{
  "head_dim": 32,
  "init_std_down": 0.00724,
  "dataset": "wikipedia_en"
}
MLP neurons of a small language model. Each row is named by its layer, matrix (up: input weights) and neuron, and shows model dimensions 0-159. Each number is 500 + 50 x the weight over its row's rms, rounded and kept within 0 to 999. Numbers have three digits each.
After each neuron's rows, "fires on" lists the tokens most often at its 100 highest values on Wikipedia text that the model never trained on.

L8.up408:516440535505543576534436502486446547607578510459504503542491498463476483575343450540521516543553452481466525517572457477460532476530430624479481541481550534439576541451499518492499533568556482506540507533496471486462456504533472600497505448502507560523390590501494481522487528512387453496619508446480617608521509573421543460514518488510514463588508501549358370423593440472391436500533517480542519474533469472469507490460475576452455493544542513496536450475463504483464512467472414
fires on: "p", "f", "b", "t", "k", "g"

L6.up416:520461544455603487497524475538444513511491522516567490431376535557514489586482417406476474448403533442544475438563379482487459490512527517448405450560508409506554507348538455446506515539508528453514498538545511465468530449521537632492468577460469462560386559494513524460484482541500488470573499456461559525471563503559451530451490504517499491494464474472532516608564512472418539405556520473516520575486420552502449559545422514535545410482452529456482503559611601493540507493437489
fires on: "-", " Total", "areer"

L6.up151:496519502507511567617546469453408483457523529485478485540419471544505495535444548660504535477445548502477507525537420607382562452521572420469428443556583521529553449532465430466437572472569472501547498458570503491467573582441459485534535487559530525507391506499459516506515487554454580433460518519448607427423551392531536491483453507506493515520446488534535499473569487509478453564383426465549548494427408454502458576550423510533503495517489526529407430537509493479523469536487531
fires on: "\"", "1", "|---|---|---|---|---|\n", "|---|---|---|---|\n", "2", "|---|---|---|---|---|---|\n"

L3.up9:546510548495546416483478468480480476569573551527506517356422513511465519435466512536475539500549535484471573480534483541455528466574474545540555406532501573363505473456416456456494480485500543487559525407458532536553524512496530558506471503608418509552463489484530444447547486494431567509563476509430549453500485481497416508502582516611461461533476472496529479504609484464458415473400524484485566539548479529493471490510524490507492415363512485511461403459656476366540458491487564
fires on: ";", ")", ";\n"

L11.up113:477462525463497575484532461513460450508498547521527459529507507459499537391443433555461511518454541406464642542496444451521486408513476439563449549460461490501508508477502446531548469466520546544592512459487570558470533592483557501530455494609523353544434503432477485502543436600521577540494518468518523578603473488512444505498481392539512524517510548458562474545529586503467546551503563530537515570387398514483570422489449555547526505514458499456575445605629488531498479469439474
fires on: ",", " and", " that", "-", " in", " is"

L6.up291:477556526525436552479447442387472582442522459525515485534422480604517482498451527483504514556520543450463558564539405619507471440514470466508465539566544436453506449476400432521578516464466502522551583440463547555484555606478419503562467476547452510552411475509508445516513406517500529452531514486420457572485569455425485478571547485464479479590507518418496452417523467555522479555452616523524525489546534471510473458461565458491541481546512488593465506516501512389511448607404595
fires on: " (", " There", " Al", " \"", " ["

L3.up376:486465454502420454519522418507518598533506500506519457547513566515505444491486507540434530533519525503492463537523478404457501532551471622461534544558575590418437603481429502480559540460601487391560599484458545536403520418370521513381381562533484423517461488439520406497484523447505518505447472517543580497491525408483436490470460511482503504532452533461489470488587463583454454481526567406527510525535503461510494550516518591537561462579480454535513552455535527509487438584502434
fires on: "g", "ri", "r", "che", "ud"

L6.up388:485516504472445440488403475418487514480547595497521494503478502462499635529562500501475466445552615511601551458549492577517563536501532500573491503469527553351448445468508559555514409426601472509483612419476558486471558495440585527457536510507509535498413540370464446441554519519434514484586532525497580499518467475553526521474446502535440480502432518448580478408499531471425463417464603471558427536455525502487479565472462501528430503486553510423526545544477565482488505499562462
fires on: " a", " is", " was", " an", ")\n\n", " =\n\n"

L6.up486:445503475451553575561464393435507530576617511574562476462526458426512545467450511455480476549500501413524494512539470469432430430525476441467470580560572482530501527437432557455540452526464479499656568528520496549400543569383531555565526550505521467544432457451521478491471502604448519420551458486552495497497528461512467363421552461445521449554510504500404431435506537554489577533512520478492555538502505471442522521401438543499473566491556462537579504438520523444525510534463479
fires on: "p", "ight", "id", "ed", "/", "w"

L6.up61:605491464524510502476537489463498450491516531481521507431474446550495497528574523510467401421567485408515499404546468621462498483543573469466496452498555460549534439476542518446493583459514512461527582500575492446471597427524535504508452413511551501564495574543473467541535529576311435472560525567498540507452561459521430547435542455542468465541397478543568473463470533459495577555550575431546557549406457462466432552441452524532532509507394501518506518543512592528525468470437476
fires on: " ", ":", " L", "ing"

L6.up54:390521471529571570532609485472434457535514476526431493508484454512519540553419505520536468469546500504444606511510497531325475479506552453427484530588460621524480355429498516506427539496416392489451576440585506500451463527508582522496543544554526486508382470426482435472496490555538476549490580511486492504497606471471567557521497513455458513528507472562506468455468577440472494521523456508521553519417477572442506428579451516522566532594481482513539429501494472509530564471507554
fires on: "1", "9", "2", "8"

L10.up31:531464479522594578488542509456521521447541474467460449455444489497528492536547562533418501545458663415417490504500567557416449472476514475519475458470426464531545469534471429515570505495489538421517433497510536647474466538516529499452544496544496494495570562438479528444473434489503552484447564513458613463494472504475466399506557496456482438489442418520471480441481497490456529571437479479490497573530517560436492613614559494635400519565538471535495528493495599418527560523492585
fires on: " it", " It", "way", " production", "ly"

L12.up244:581501577480542583463441561466420413614609474595403467426438505533501533480529462563487601423445575446474479543586472461516569493548557505473476485430492500449531563530497479485459464519492473484527529449474602468473431444529548561508516592509482508571520590474497532423558521527503485524584521461501568415484485503447540539466452519540495478542396475509554509461563519546395470455433510481455493476584432512506537552452555465451385478465512496431438467527578592537472456448546512
fires on: ")", "\"", ";", " –"

L8.up359:463483497449501490507444488418562538547563462452517464532508491508483469432593416642455487561546487492517540531553444477454504520554494522504584522503578499459430520479497416393517490446452552486616548520488490584455590539460513613491475544559388460467495426449463505432509580478550508493526487511475530527452502464465488402451486456560453518544422478499521434572659444532404445472518546468561608535494484425470443554482514459538506511581540478482463444530501602538425513527497502
fires on: "ig", "id", "g", "r", "v", "l"

L10.up506:426525584436496463450527463420490440490529510520541543372496601500504574534457474435483494438570541471518586407507544573454508445485535480559458514543563469509489493567342456553498442503502529482464632448520499449545522496457509465520489464532466504518494510531493565526514510556536558508468515663519476505544530540486447448522550361522459489560347479480467465469563435484544489519519513497401494465488471574486420557518510444501559609586537462511455502489450503442536420496464516
fires on: ".\n\n", "\n\n", " that", "==\n", "\n"

L8.up294:484530509491502473433550393446535442535493376473507469378506474584518621502558517597465601517467468493524523538561509558444595470507521511586509470483440590567539441552458461478507476513527566508472526524484437459436539530471438485452557496412452501580479497448489382454457502533489546481529469561482518473468517527581482472503541461514441484521399459481523530512519500527543509430538472492642549589528502490499476549536418396475459526526448434415515513504506628535518495474549629
fires on: " |", "or", "er", " ", " by", " and"

L8.up228:514482583454517497491527587444543515548534519435478480495460525484467454547477507563475452481575500542516527513553402497425486489530568486442633446524523496569518430449504471504468553497510398349596563521535524480522502569477436586609423504527433474538562534450481529474554487554517508481550395462442491391539510541511441450508497492484482510486318526389450479484560459474546428519557531503448539544530488485526499473450573494415487429477513498464515542598461512494557434567435476
fires on: " b", " w", " W", " h"

L2.up257:455466533474540418532465419491455541479521532498478493527502503486448650514474377593589460497477593479493501497483540505476470473481463507508571508419510505461473498449485473429502364466583540480486535476497550525505530473527540489463556498581404549514603539519506482502541478445549564551466583463571612454578459435484554587563583498468533511464424530503560542537549424469463487458383434483482460517545417501485469561558531491514483515479597506458384488556501491417403559478452552
fires on: " due", "arn", "gh", " order", "field", " former"

L2.up94:464528472475557435513535487459476571497521583451502497438444506514428520503445524502561530442533529430550629486485490609470439483486497437467622409465470584533480366459392484487389497497452483482462540465542517503519489550547596483491494501541458530506395527470470448536526379568510534451528509493368466483552567434581590502487462545421501461557513489538524484559495508529463569586416443507505496559477476578399509506569525519493443465493541585516564496448481523506572449488483541
fires on: " first", " early", " last", " largest", " second", "9"

L12.up500:478482550399466588498519456491546489510480482449471538470544572455512465585486524547501454527566484503457487567573491580520604426468529600489407514454582480577450492520520495475443525560495489387519424555481568496506533487554516563446499495503356444522455553503500580492583497536510529420532427513515532465513541506444539547552440549609500398478455465462489472486585537482483507429567585464495605474522436419491515508477520470457460364464493448487461532474435552483496550499365531
fires on: " R", " W", "v", " w", " V", "ann"

L8.up391:506475537530501521552503388557449456487567414478484497509554422520507485468567463602404558472407542479508527456549352594364543447546500479449528500514455468593529535482442431477459450537523489462542496424501538521497528627512529567463489466467445506504525492504502509463572471481453531508534480511520548452457528518455488512537500441533472501529421491463534488566444439548514574549562439466452520635588479410560453502438571559532431423462549460510504527457543610519607494480554486
fires on: ";", ":", " as", " |", " G", " by"

L8.up384:514525504498494505527575471478447575445505543485498449501395503522532439489463454595419476596475573462505485582518514538477553495512654453539492460543450519506509457456514537552465475429500606415559426338435469509408470600467495519463429448499404467582532468459475507535448531556570561531527537577440527518473582459605478452458547478481477544474437580472576496414532491499477497485537532511573513524512504548481432457445552491526492437528562580506567444495518548483562438488442541
fires on: " |", "-", " also", " of", "in", "un"

L12.up411:519461481475532400500503442431562444511516477513513472459506538557482459500553519466511480596536516433517471467526458512475467526507543433500543418414483595519544473496448576541550428525463507434565617462480473528428452524500519559510609513511460447610490536427479566459397471521479544393517489529458460535544554442525587465572563480512476451441483635407442502590473528613495504548579450471465574491565431530521504468444426549486548427461498453560525509531535484515516443524492630
fires on: "on", "or", "l", "ge", "ro"

L5.up614:497481576439555431513497520492444490657525514452441501422463486556495520441462497541438498543533518433481570447577492509456524495589521614499481476458473539465492482425433446536541426447546591487500525420429569522403534512464501564497470507618508504543444499481538532451574475489425593486557454505501514506563506462597462514503551490464427418579535488400525470424569476536453468515472572448467584598517467520476446555525558465528456476435555476519527453419635501517534443491511541
fires on: " |", ";", "\"", " /"

L8.up425:507562559470505570477523477441519467503510444502515474411528457527497530501533560447486416636466614453508509520529465440541546411493528434546492549549451482510501418485448526522565446520500535517506531459536496460448476550398467510455436521494473559479481464477496518466499527511491498452543589501487494401604523515483362468538529500478510479555475559506549483540492534654459487506500572600551568647473451534412426418421449401542573448530459418512524454425539580521483553492474526
fires on: " ", " |", "l", "om", "f"

L6.up328:533539551470439493501466502391456510517639528544495539450473510565435475537467496499375435484487491429507548498565490550495573416607518480540506464440579533500439372532461497479535495487581485478539580371440515570401564527504576482481516543534503445535452518551452450480542468493494538470524527533487437442502520504457481545513500505443448358487415433467426340473508458498487502487480559551522573514466548520426464492464536502590517494486515577511545546507516534413511436575475544
fires on: ")\n", "\n", " =\n\n", "\n\n", ")\n\n"

L10.up503:468440469509448527548423497480491496502562602435461463435530476609409450625455443550511407562455598412429565469556516603453531502458556476455494548487485582549525486476476481475426447490507513540575442439497461480494447512472566499518528614570448550518510411460456439517561554520540497492493583539479442461516468553457461462548557541530517483428526533545585524630518499487434496502550521549485479576509449540507467486509452468441491496541450462526515363512490551475580577473418551
fires on: " ", "1", "9", "2"

L5.up432:476482588488450518516402497527492451597506436540447517318388537669483490555482438514463526479491429508441565476538504461520451507511566607506455546496521590533495582534516503453419410494397528481488579442390524515477558514527567598445512530480485476501409529520454503468516498577482474496552486483541585476532501522443464503498462456554462486589480466519448494469433492466512503488531549529537572481478500571535494616430511560495440550520424563483520445544507554498447487462494551
fires on: "\n\n", ")\n\n", ";\n\n"

L10.up415:490465481480567413501551502487451531492508485476599478485500418536482445439502398557478494503442524380549586462533511554510561520513458535478546517497518441544487505414518513533543454505471514468488510415428537510462509452455600536468549461615479455474535505510495526383546473453509616444410550546488474518608517513539413401557668480456522489455586553500502498554518492473509467503513527549383601570564427518403456492519484517436488506490535498485484535563537466393509458496439549
fires on: " in", " and", ",", " from", " con"

L11.up193:506500545550502544582572497467433406543530512449469485480479540510530477559515497462531528519611483550468568532564464536451596468553550485401594512485406563435503441475487503536535486473428461400530543553497426427447497543447548612449436607544552386481451445456462434529421441472504472467509544505478460458572630438492446433519448447517488543396443565512569489495448488464529500465541500539469579571487501572483523484551490518481540458540609500505510398532500514440550485486475446
fires on: "1", "9"

L10.up316:517566486540503477464471491488574552516560634431576466386424521558429437509568477509457482553532510528514525482520471415501496419502530450468431481395508539568539504463389470539550481519531576558501526479610522514464506532454499560512470576526487574553482581542497450436543399521534585479434511558518561446511546366548591510501432543549540482500505520483408438502448415456434526502439537435483579493505524563479526436440559509455498426490510421491436508537522463460545438536482415
fires on: " A", "0", "ore", "le", "er", "ource"

L6.up64:370489574531520583502475510482557530524552576521502520497376425511470562494515482528521483568496465518421504534523449353462523512527490543486516536493529530492535459448459534399566520562462489489633565549550524467455505463471567609440459499503456522535425398450497515480508561555421505488568514549589511569481510472450527399577443471482473444517569500510433445489542482601408405581585468469444464512498485477388486470464482554428572517506494481490509498495428540448449524511528432
fires on: "c", "m", "st", "th", "f", "t"

L11.up176:399522485578502532410538485524494400549555526582531472477475416491496478458466366544482427463461448506524573563481389583454545457488517503600528537529554588444512475493541402515580437488529485505482492461578521450465550558527573491557501481557547499560415531448495400467543429511480513437495533556511524510520502496462463399613468449589498490481453468419482503502489500413516559514491523585490523577491482452512543559495594547603444399413544487499545438498546516457523540487542487
fires on: " in", " a"

L6.up290:511415506559497434539521537510493568540522541450486487517459498456518487587531458492418541443500504429552484634535526414429423519546568534494593517484493599524459487555417477487563579468603582412513488515530557456413450487534508525415345512495419537466457601451511498429532551458524398565475427481448505534438513445452392506489521506588465510588556501457427460470521433517501455456413547493496545542527547473503453493571543519500504564483525473521433488512469544551484479490583495
fires on: "t", "p", "g", "l", "f", "w"

L6.up405:554443507484493490517551516529398465525582503494492484509369486603498559487439453508408510450558520396514572469558556498497479493532476509434493510561588554472487367440506470457495483515567524461528588439490514548414567518522558491410501535476461447507535491485504445519510441554430530458441489561512492434430647458505481519506564435469476507426394467458536544528521506522385599600454575474535521601481447478450450506462536494585451498558457485509472427447534483525565503465568521
fires on: ":", "-"

L6.up558:561504521446465482438478509588414505489505563469491501432467561596516549514523450484551422447509634448489504380546483592533462495515558496467409443507607406586499430435588528387448477482492453504497638413516544480469630500509538438499487473542459455501566490511460448523518495503400535476576494523542522442503488494533516570535604484467490494475473492408588571531480472531438522533599524467545457495391460428459515483519494545457550506516507532520521497542517503517569496487463431
fires on: ":", " |", " Country"

L10.up132:490530462555526502492531430555483606496503501463505431458435533537429559624480598503485438466579529505490526592535493577473555463559503485478442444510537583425465373440525446453483441425467498627471533516616529519484512485435448453506548542465506502450450445423454500555565430549458502477462481497406407471549475462482474463512413488443534485498490479558553509420551511530520525570388527523516557568548554485420554486595487415471471580488467507509500471532530584448590513493495545
fires on: "2", "0", " ", "1"

L12.up632:454437568427431462409483457516443512562508513463485563450470549593496502516483508500437421571549506513457593520495485508466502418566490574489478465501593547551466427457469413527458373445476541412570564492467548543462492514548489560535483591564531515614422425446514539476552515523431550430554459514459490528525483436490460460478519569511508476470500491501505440526581391563481452466555536535442545521471463537460476527546475486531446450533556487644480464480507468429548417506457644
fires on: ".\n\n", "\".\n\n"

L10.up23:500513559469485564550631530504467433454443472380566450470529473485521533566480512454570446504529518499439569480565505557444550458510481450476565561430456568477505441493490405516560423473584577474445474487454485514525513511504592542479463511493378436544414388431523552457530472537538478409415417486457503478601496531493536522470559524572474507517390456503472491560547482496560393486539505503428422624495493486578560503457499546475511484525529487565470456505554480467482414586462505
fires on: " B", " C", " M"

L3.up544:467527544496523484505448490504519506471518463542521508497545469602390494496510481405450457619479495483564485471485497502475458490506459547475575502443510460533405487486437349507512432415465436437480471498614532508509494520550508522517486405471449438522476500404558581437508507579565554527458486442529473609557580460516462495515524543574536500520646595500458523508514357488539494510533503531485469434538542466543561473529563562512551492476514631532412466398509533549483517464463576
fires on: "J", " arr", " J", " Penn", "oan"

L6.up382:461554524429497517537558477452481460497545526438548492408493493548482513602482517498451502515536589465508523581514466513433587501500489541484540500554503538520448511479468501617525437537420520403536432467575483551439510547392495549485494530485388482567441571399469536445534419483618498485517532485417422469458540577601475526520629432514459528479501576526499464576526490548514479496473490441521527520503493616453460450474460502512375535494569507475560443497519465406464495496438620
fires on: "ent", "im", "-", "in", "et"

L8.up613:437481481472407507474499540438419506483475499438469458476524450438506509516452560551507520470572582489613539404526473542516464506488526517523539490494529470477543440498509477558519511453496562464532570436510563476475531500575486525455463478586497552529439507418437486513492391517453491514575477517466552456586483500519523513463505485442424471486468496391560429455469491585396455626454575410513463488486487510361451495511479626576495514604611573465475498500498625478567430555553486
fires on: " is", " a", " an", " former", "The", " It"

L11.up532:519477488528528464516448474465441458532558536490506468451320525536521445506526414403452444480522587440509508573528494576442452497579534442509527531530552454584451478468561470428428412571518448517506520503551545454462524461535563515466401495485481483593458598517456534451494499502411508504473468408565580468438521433520458507564494473526486552483494420520503513575454509484496536490618486449457548492546528551467438602386547526506550467582460609464439495578569565526537469513497528
fires on: "-", "\n", "s", "areer", " Total"

L6.up171:457508567480472466355410495448435511506538457492571506422483526518452527431417497576570524509550458442497509509531446482431507454546550487489465494494502402495520518493565434515531556502430529475572529514505490619466579602459472547551439498604562434516414456493462545530530430559448458447525505471542505540498626511507483479503525423444443500578562565556485424406582532440582561574502556499448524498497439514369521506467530511475500438562512564490564518474514499448495431585449521
fires on: " \"", " c", " d"

L2.up288:521531527520494466481390479560377528477508487548491459453392512588509520618494499598451447454538549515497608421522480469542449530500580559421579483571488469527449506571502567354473460449492527455469608465439559518490557481496476524521560487443486475482454473542503442456547543499387501523642565462477597489468450484447526503496497474543498472527459503507411484496507557545491546429518587484462539471454490613531452569496541549506491537424485510486489439486516597506511515500405567
fires on: "\n\n", ")\n\n", ";\n\n"

L11.up426:480431572490508446505491538476505583596495538499470505449482549569402544578476483583433505506512533451551494530574482375463466477521590576507572534497528519533484422492408418465472503513480511426465461492570547595521543477597551573418360539577472528485471542493493462438532433548467493522491457518442541504472474375475535457493426504507477479600560467462390434539517437543457499503602593517542435498547481455405489529486573505457491488550534513538445541515526542429541469485565480
fires on: "K", "L", "M", "B", "O", "P"

L3.up465:532537600481532460566527534487478512627521534482453535424458520560484530458478481548440527521480542460451533412552467493467489508594490584607466487447451587472513538508456467405456488435521553487544526385479545507447483483495548543501498537565452551537482492510483454422593514472437608532513485514522497435454490493532530553523530501482461480631526446391533483437575508477446428452398567505490534582541509560484469515503514524482397431380527531432530399466615542452481424501504537
fires on: "\"", ";", ")", "%"

L5.up142:501465474504449506411533462481488450539588524516545449455511352490518476482471498503455468604497488479614496473511507478482460466510516540504450509563510463527533521397502593619572443556475436427538567477450454564493605517502505584522491533498526437538482514381483627440484427569445448485507426495595448573469576511517502518507551411422491542540507495472505472455499527473468569564572523451543610507572454538385490482416523466494481488454552483523451453485521482551447592510518573
fires on: " to", "w", "/", "ly", "'t", "'"

L5.up193:457424542448504542543425475464436622533476503430520524543396529441575605556507530507432476472450480459602487522512526487530442590551546525418476587570539460513464397445468533496526543500472491467531550527552521437496525442488514577439543483482532503548395564460491423493526484510418449519575472549529561605415582413377528401472506521500485497474518512487452435435501497500469512447487509442492442507583530454443488550518451591480435572519516486535441528484448594492400527526510484
fires on: "th", "b", "f", "ast", "ilm", "ap"

L11.up493:515498454468494483539454512484420581470528556475540487528407508496552486585483481509500459490528578404486498609514359533510484506531526593523505472476496467467472389511519421475558524435483495542513595477524513467501507543493518528519524387496504501545463496452462472464502560530483555436404389425522521442533475484456537494602417511628507530469444414536431418527420397524372501523460514628485541588544520529522486514468494484507577570575468508509520505533454484421587556535507537
fires on: "1", " |\n", "2", "\n"

L8.up543:483451509488544474537559444512475590553635486473378568519474516486423440474414540563405488489525454484490579571529543502401505437562476534498530506543540534476554403410521385457484411436430469462541513440426515506435516548492455509504448440673507433553498463512512573535528450540490586481530545443504502475494571511501523439501518534470525526438429439519458466425586494541526544508472478464498554557518540489469532495436534411552450449514459446569513448476556532442534472443456567
fires on: " of", "2", "1", " ", " with", " school"

L10.up342:481445564488511561471488413533464475449473566453471501484456495615536540575512511499468509450472473456439504574571498403471641498542518497511488489441520544456485479502408498499448588455553493413553523531504534500400491564512557473489525429498533530533553553483470502500526532563409471479490534522500546561512531527398497395532378463499522423543516573497486452436551433574469453509457515441512524493481521501489430480559581522464540485679582549586406436415469477560491436553507448
fires on: "t", "ra", "c", "ar"

L12.up622:447448546444480445381490466535468497540526537374511536413484488588536447532460452464448421488517525521463554470515474484476494464634476479481540493521516510569502462436483399517423398478509507452532550464481558510428553530545485514528470606562523480557494458490512535466613494611389517391549519524475468487506549480524497498478503542529497489436494481522498501498561440512430427499577489534484568535489488553466517579515473526525480379527513509591539504403539540416556389528477649
fires on: ".\n\n", "\".\n\n"

L6.up374:576476586476496474469564501564452403525518495465512507486466555645557563469524479528440550422499579418418555456527476599504441472549532586519454416593507597534446508424509459411513476537441470510565519439460592540465513508469588476558490519532398473519472454452494438508521383535414492466527481474456549526460556504441490549551555457459517468536536433425555521529534485544429541482491488405563503598519437544418482546503496582515475425515500522573504413559519545505492486476538528
fires on: ":", " by", ";", ");"

L6.up595:521443537519526535528444518530546537509507527471515506485498452519520597499561523565376576452428491472592512566549448410465472463523506580453578636466512493486465419466481435483545580488621490510504434503446499526466541525596519500495438445526490538471498455473480553405530570500516517533511535427510607526519449465484387406483435490495464481598564551505446470490466486543490486472540552583482437566574475454405494462430512610495503474590513385497456537566556478480512439485541431
fires on: "P", "F", "-", "D", "M", "K"

L2.up399:507517539504431463519409487512499511572498486607463567359389583615491544580474450505463546491487535510486557490550494468487548476481451565558528513442478574514471529571453495484498453560498523436510597432429511511486560564486495496364514491494468468560477527574436445440527441549487492427471511532457520454528471501431429426487444503590436494593401468512419475484447496519535588498512607524526575441509478573515511520449529466566416568515453455517453440572503565466457439464448539
fires on: "\n\n", ")\n\n", ";\n\n", ".\n\n", " |\n\n"

L8.up246:506489536501574381479422493470592585502482473596447486452450475497431553599406559489501486479461460483468425528555470413484477458521542530520519545485565442477504546513493446457430521451580556475496480577541495445515627516486542530522556460538448510480476489545475545576497575622534550411446502477538506495610519424440544407539420452566468504457485456539471481555555424485511382473522490436575455518489552518386492563453533491459498468590496447481455576496507531458425503522426506
fires on: "2", "1", "3"

L11.up175:518534547568516485555398426440442607521552544514469520473518541420491512519540570397569484513489474467502496573555448466486420490538509473509504558477447465498496474469538450561433418468469610517492529505486461450511584553497531528593502472475544534540517456426413468473565542501518527483521370508540473554542568448520530435567498558568556460457484477508463341502487460386478415579552470474513479581478532443453490599552517474514444476550491475569605485517460508400398524489541479
fires on: "2", "3", "5", "7", "6", "4"

L5.up604:474501593426489578507543527452468499617552478423450504490530499558527471507528518549412486436443548491382540418574388460433474430612499583638469472477444561568500497504469482465467509503509457495488543422520464503434511539564595559541465537589547518549491461447439552463557465498461533540501537527520497459468461439525604472530475504452399487598483461511516460420577489451470516461419513438485529592547525535508470496475501451475428454456525531509413376480534567477498516507530546
fires on: "\"", "%", " /", " \"", "0", "]"

L12.up586:532423495468488465512511478471482458512511480534473485481515511459501499554460497474486413471426486539518472592557439413415531550574574574580572504476551517539525429462517404487502450440462591462518472516518461526545570616452467473490552459523433510497519472483522532516556575592523550440455405444529490468486527429448527470558433464642514505484406438541482404518450423583451435446550546474432571616513536436425519563543537554482560413536457490570568492422471446461480507529467469
fires on: " S", " s", "2", "n", "1", "3"

L10.up147:512366516541542446471483488406487547538504560432490520438487498447555484646531512453482500512580472451548469529550549459411495533550470531511489525446490570470546547409433468535461496505525534479468562540484511496391550504526459530563467504623467417540394500498491555503554534507522545449494425506504493505467472474464522464468425510547467435543517546560434453459609368538428535523481518554460604537545520471394436527512461532463470501637566535588532546483540519494458438470562437
fires on: "l", "d", "f", "w", "t", "c"

L12.up501:443489560444477574534505555521582583514533433449445470484484406481450503540487505500549517434574554479478516475558497584459613503552584494427623439496449558499459446474502527487443574485474437482530513480577508505428471541533583486486523549462521534546406389460429435477538444481496470445540586416422407456517563402491581339523477469505552584473466476536480439501449544528519456521512488522473558444441503447443470585568496486474583471533522491548475457524493572485545526511445519
fires on: "9", "1"

L12.up436:536446513442513477462472411504605457464482520413507451552473630537511555547546395522500475520509538487502498557531458513501548461557502511553533506383514501528406472557433422535508545440533559488496490369547544539484380487358515547574409435561446518521466537487495531574507442484511501519495542512492529546514469400511483571508502457538468487565463491462461515454500443533414465543470545562442574475367564520502491480420534554471569495453500520480356502433528570511521461549490456
fires on: "1", "0", "g", "m", " A"

L10.up269:499536503486498487573569425435483449580546533593480543480496461592477537530402498514498395439455521320546600424527468623472468500495536481512612466535509600444503531538468466429472403440525505465485474420468447444514433475531559492567476588631439504507454483445462570460505494526505554429430471501445510526596534480522403515485496470505541514488525535517498473556469508602534553603487466583408490494464511546486512497517540529516488505530519503569432465539475444505503547493472522
fires on: " |\n", " in", "per", " (", " rel", ","

L10.up632:468438493539453474579509398511444483461498561481519438471468535551470458522392485527452425534431525431489487452536518619560667489473589461644478499493550483463509414440521472527523463469465594488521441474596537460443481466468503566454583480539395541532478467465427496594495563482457562485499565524578501460519490452504501418492509519591507526487542526509473466537456434586433521560419572576502571453577449488453495468584505543454510520580514515513427438475521529499497511497449525
fires on: "1", "0", " in", " ", ":", "re"

L12.up552:408491520470506396510542414465483377526468558494445514475487480561477628468452525507396520486448489451506573438556537569523524516514518425495467532568550499564530451443524490437527441529522493525483518423445527559437585513487498547442464484574433464474577504385504488497463494500526586481527596470532454558600417547539445476521514491523568554469441517496569461562457558565469607481505584583468535577466478525485478425435524421429531477514558535562564450464567460463501466466461593
fires on: " of", " in", " (", " =\n\n", ":"

L6.up425:518464554481494508456480481550523533608585574396500499505461508583482480496483530496404468500558537505521550507595443461417465425553477524496502477519536576401500450474505429528472504421508525488507490385522535538472480467488567614454454473582449440547472467437452560521599458581553561463502422446495555469500503421495495491513511491517384354470512507524566373501486385551514496549485523471526485636515544529459432471464515506494502506546482511517465500518649510491528503541578509
fires on: " ", " \"", "1", "0", " The", "9"

L8.up333:562506629459582522548519535570535529467504562407411486510425494492477506487504534522412380517462498530485520441532563504440443438469559470471447528587517569530464491502609506445496485408535477511451527519519531501556561555462501510407478416446446484544488514459439421482512563519441574530525474477440594459466467498583546552529578576463487383511517502476611527541566431489450588464541536399587469567532521487516458498501457492366561497525489527538508540534435529507529584471519487
fires on: " |", " ", " Pennsylvania", " USA"